python train.py --num_hidden_layers=8 --hidden_size=384 --num_attention_heads=6 --num_key_value_heads=6 --head_dim=64 --intermediate_size=1536 --vocab_size=2689 --hidden_act="tanh_gelu" --norm="layernorm" --norm_place="pre" --norm_eps=1e-06 --positions="learned" --qk_norm=false --attn_scale=0.125 --bias="all" --tie_word_embeddings=true --parallel_block=false --init="normal" --init_std_qkv=0.0331 --init_std_o=0.0 --init_std_up=0.0331 --init_std_down=0.0 --optimizer="muon_variant" --learning_rate=0.00193 --beta1=0.95 --weight_decay=0.12 --lr_head=0.00949 --max_grad_norm=2.0 --warmup_steps=200 --schedule="wsd" --decay_fraction=0.825 --decay_shape="linear" --final_lr_fraction=0.05 --batch_tokens=131072 --max_seq_len=512 --doc_mask=false --train_tokens=834100000 --max_steps=6364 --dataset="wikipedia_en"
MLP neurons of a small language model. Each row is named by its layer, matrix (down: output weights) and neuron, and shows model dimensions 0-127. Each number is 128 + 24 x the weight over its row's rms, rounded and kept within 0 to 255. Numbers have three digits each.
A block is one neuron, or neurons of one layer that tend to fire together. After each block is what it responds to, as a language model described it from the Wikipedia text at the highest values.

L3.down389:105114125132153153136094151098122110164118120159109153121101115188099110162170117160129117126109117171118130104152136115147088121132123095110110150126114133149138134149149125124126142113144121089149110097135145162141134139095115206128109119124157104177139103155115115117115124145161142118119093143120115151128121128101146137123115091113165138101138161151137177132089173133109182130107
L3.down545:127111121135116123137113149124064113124105135129125125087145163114109081136101127148107153117120146099109155122118083131139080132127108149050125146106093098097109109129099097118086054089128124134151142151123184127136134128092092124106100101115117178116148137188098155134129156101113129140153141136129140160129135128089122126169155110133122119131160161151147146124112163162113138110109
L3.down601:155133123117117135139092148099149155154114163124140109097188109111132157141188126105117128114133125078129147101136118115128112125140118108086096134113109141086111163108094093143158117125165116127127134134165183116127086086131120105124101156150142165096157100149105125122144131105136133159123161121149132114161147130065139149109131135111139106119129113136102176153112112136138176077160
L3.down953:110131123078132128126098128116156153093104144160089126131110172139168173146134118108142152134151139133101178091142128131121162144098117089121168139112150118121113131102118133114132094120112139138142149177095125138128139157140130124126119122131149130157096107124122107131158136105151134093099130141118134151107102160123149148106102144122128105128157149118103130116101124131159183110145
Description: Pipe or semicolon separators and digit pieces deep inside rows of sports statistics tables (1 |, 4;, 9 in 94), plus occasional mid-word fragments (Duch-y, S-aig-on).

L5.down793:140104147129132140138140170124100129133142129133115123101079146157128094128089136109118117108146117113065134137122121111164136140092143074136098092117117119121142138193093129126088139079095105126083126145103115107148095108120144132170076052135095168127107137140136159114158129112115115116153095136128124141112135122166116148158102153142192129123142118109137128115159107096122145138090
L5.down847:151079141122126124126141121132109135121138099104072177100116130132100108145182110119126123143146136158146088131181126109126144164111123091112107122066140147135152107124127122142138175099092087147141153145119125118142114181107145120117130196135124148115158160138096127087160183117127122107105124110097162116122142100138149173101130098138154099122135152083158147096093083126128169175126
Description: Fires on the line break or final period closing a paragraph in Wikipedia prose, e.g. after "Scottish League Cup." or "Nebraska.", right before a new paragraph or heading.

L4.down309:116113059152121128116127131121143118144143142113134163133113091112095097127169088093121137153126096119102155118175127118115097179133089129171127099106156115086140141141148166123117162161143109121111138140158123157114095146134114150144145110131160148135101079140128140106128147126130135151165151124160170124130148145121161079139155126119182126126111146123181114139122123117085165158134
L4.down921:141106128129101128157151140101150136083110073101125159136143131167152117112125090108133148112125146141114111123100077133123139104083093086105088128151144138118114132118128145119133166115140138139073113150135119156152111137087110153133119071138080131130100138150131159107135153095107132120131084092147116125131136097157100140138133137138184125132112119140165117107093099117122136144070
L4.down966:114091139155156111087164139183132075077120099088142140161145134130123093122126093145091104123096118122100091132150137093124127097117125107155123125154117121084131104124133171122146139131117163114126109106143124138134114119140144147156158122135130139156106137102113091126121137099131139141129068122138106152142102165141149146169123109143097075142130142140117142122112115099154131123148
L4.down1241:102146095163113121122109147091133093092094149146121128098140116136094186123110178154130160118158091154144122089101111109113109082103170096097133103123120108143139137092090095120095107104164133148143122143108087180108109108094222104144125137114139107131140158128158124096135136132157100101138096126086120133173128126149133133122109136096118136118103139089125144091118134154110150140150
L4.down1348:130136137143122157088113126163159134133164137169078132134157142111138133140126146145120142160120109137107100148067167134178082076114123063095141123120125126114162093129158110179145135102137110098108093128122112099095142124162108114128090137175130150143157155117104124080120132093142138088143124092098151150111151135142094142109114131157173104091127164124155093148123105115115153198130
L4.down1383:111153125126128087124127131088082148161169108131121123100119154136129142113110127122135118153094133113146141131110108112096107129072136099120129143100103132172109131128073142151099116117171116141128135097126126113112130132096103141137114117136120123106084109116074143121098173116126164115107111157111125136134131099108163130128136136142169147116157133125141089137142156149089094090149
L4.down1417:116103123114154090173120110154135072132135140174182139075113109179150113118144148152118112150111165165140181115156123144127169126132125111110124136130118111114128145147125128127101113143136139157134171168149160144106129145128165112135144141102141145171131130142121119120140155113133150094115164135071136105117120109170121143135131147131131189124125156131135122157160124128129143136102
L4.down1427:156192123138145095140100135114111129114135122112135161125135149111164141123149161137142146120187127125158144109108130109140140136124125150109121128092127158141124078150129116122102163145131155142166139115127144145156145129118138121129100124159167121120105143111162136102145128173119115159140148140153110125095162079106122141099171109156143147160132148106135100154155161104133105124160
Description: The second line break of a blank line between paragraphs or sections in Wikipedia articles, e.g. after a sentence ending "in 2013." and before "==Playing career==", or right after a heading such as "==Career==".

L4.down137:121138152133155094181082108130163143131157154117140125147111122146166112143096139174094164165068090083136124147125149167095175155114105142131141105112114090128142130116133156150145159131127124097112149110118156117098116070148076130142130117161137142125137132118196131116176158093133128101111115101106116144128115112104140099085121160147151159133139124089136145173137141134108111109132
L4.down146:098148151098145153093118143113165123131114143196107119143088148136104120136133110158099132118100121144124140119078133132118144146104096128116131083128120095090134136128119112109102107127114128093091115114107141093131134127156112120081112134110111124155158106142121150132153099082118110127131072099122077126131101167134126168165089146147135117091167122133123168124114144111164144120173
L4.down489:108092085084115114121105110124124130160126133142110117126096113094122173125163106100119127124138104114155107144110139168144142119080144155133146175172094135128180132107097106138148107089144131097124098143097140133148111113062088115133097134110132105129101161125106116132160100146112150147111054110130176106176119120141127139111099174130218151165152112097135169122097115127150148132149
L4.down683:141106090102132147090102148131118095147126109115100114156167131117152144152110102117141142114098132180147136117098105125116111066085106140130125139139099102135102138079135165183114101130122126140122107132146136124125126143104172121154130132131077137149130119150139065093095111122098139096181118083131116144177114072154110158156115153189118109123135112141111123122116153125126151110112
L4.down689:124143144151117117175156133100116112122117098094156160155145109119124104115155101124105145109096079082120127111134099137160120099116155111171117134109125094112164142105153115118103114126115161112113164123090107114140137097148135112125137106072127120112157108106122110144160142116115141059093148140123118161109144090115115120101115108106123062077125136130100150175149170120126125149124
L4.down842:107150107082164091163075115135132147140119131110108104189144108142104094154136136118142156115163140084122143155118132099093130152129129152088134138132102128115147121110127147123140148105166099131155119098138151120125173126198143143139130119146111125142132128152144092108142115139153181089128172133149107162094123164129164122096125152156119104137150128121102155113096136137093145114105
L4.down1132:123135120138119135135101106161159130128150109108096123102117096084103138147140156113120114127074151122111137088164093100118143098149120123112145158109124107099151147128134127147115128096104103098146130151091121070124145103133103154128117122123115113153095163063138151110138148139104126129136196132167137168113148088109136112126128157062118145148125101100118138091144131099119153152133
L4.down1406:137117133111135142153099102145146102125101105130139111121105117130120119130108102126105099130098115092130131115103144116152118188115100116155140163148134130122121106090096117134098093098133089128098098100082121129139146113127140111139141080149122105139135140133176075117119125128153107111102168162138074104138130156156143124132105153147148156118188106144100110110101130091112110130079
Description: Pipe separators in Wikipedia markdown tables, especially the closing pipe of a row after the last cell, e.g. "Total |", "Results |", "26 |"; rarely list-line breaks.

L3.down230:128085172112132126123162151180114119115105102138087118132127093138128129088117145134078131137120121129105121120112134128114128099105148124093152176100137123135127079120101120095132078085102144091091059136070158127153106126081130124177119092156110143155111076143122109080128102140103116086117086086101101184139137123149118161091110117124154080134118135137128150102093078135164183170134
L3.down372:129128105134118145126143109100167099139115074175131096100117143084138096158152153104129133132130151149140118115090115098107086115138145103136132117111121122119144131124130124146109168145156145146116135138159105119114095149104088192113104121106138124085140168118094131167118136142094139125113100114125099101083119136092174152143136122112108126151140159170122120121120101142132110117125
L3.down625:109134151104123067113126164143174088087119110128138172136130156154168084131169140156146126134125117146104121130151115119122113114103145093131109109111143133141098143135144117115130150093129137122129130113145157121105153105109140127130096108120126124143092147129153129113128126104124163127123054106129122146143142106154150162101165111158146109120129131135158095114109121143121131141134
L3.down812:139122098112137140108110136129153102133118132127122094160113144153127107146094140134107139117123102133089138160134099159144129133082132104104145128136143113164138157133104124107136145112165107083122152131135107135105138130103124118135086099136117136110111137151106155131165151070147079139132128133155114157094142126119127142173166135117157146140096098143137087133130119167096120128102
Description: The second newline of a blank line after a paragraph's final sentence in Wikipedia articles, before a new paragraph or a heading like ==Career== or ===Box Office===.

L3.down73:125123140142132109148070107123174111137126100102137107132151140137127129177084146180160114125169155152123109127105150147117143114125098133154109147117116129138158111124137145093114127101124175118112121157159122147158104128116179112143103138118116136145133147171130095080118124149176135119162065187109116139119108156167160153074049101128117111180087176124118126136122125137118133151114
L3.down113:157107090171122119149167122134104111090121131141159116116139127102115146145128163112114135156093147134105103128146107147124126132090141108101121130112102154140132113126108148099115138094101155141138081095083135107132145091112098128110107117104149139129129132143148175141120177178114106107120089104118117114173107163143161149121138117145120129132083134072124137078140100128137150121133
L3.down185:096145150120148137105106131094104083078170149188149138113133134135110113080105105106128106131111121129100124150111072114120133145160089131141094154153126132134094126122128142123108158101095123150150124125086118128165106127126148121116081169152171160127159103119136103152139151124139115106108078168126133076104119108114088120065141133153100121125156125138136124117105145145173151127133
L3.down254:157118172104183124133124130122138096094149161165138111129162144154145121138137087145123106104102118130160151141108173173121099136175128112128124149136118168130133097128160136114084113108161116093107099091129113100153180143133087075151097114131108132109126154090111107147094128128141140134146154128133067114134078129102097095097098153146118128142165123060119131169156127176141134115134
Description: Unit symbols, table pipes, brackets, and words like in or of that come directly after a numeral in stats, census, and tables, e.g. P/sqmi, km, 3,400 in.

L5.down1137:178131142150146118112095159122127091106112090131135159129101163152141139089126113117094096157094121163166112150069146184140102121101110115160161127144104128111116117079135082122101123154099091115103146123125136108159116142146148123163081164099117108137133150111116105119130129149118092128088159102176111142165083133117159110126138140126144144120154123110122119173121058111140129152139
L5.down1174:155110140098134126143131105134118115141128158109147141154123108136069133088180079160135123123128091130119125116099188106126114095124165126142115152133126153143104158170152157110126108144158090072116128091150133115074118111155130134134066086126082081116129133121081110124106067116128099118144133099102138144121101161121146115124117139163164150160100102113134130175131145126128114074112
Description: Closing tokens at the end of wiki markup lines: trailing = signs after headings (==Legacy==), final pipes in table rows and separators (|---|).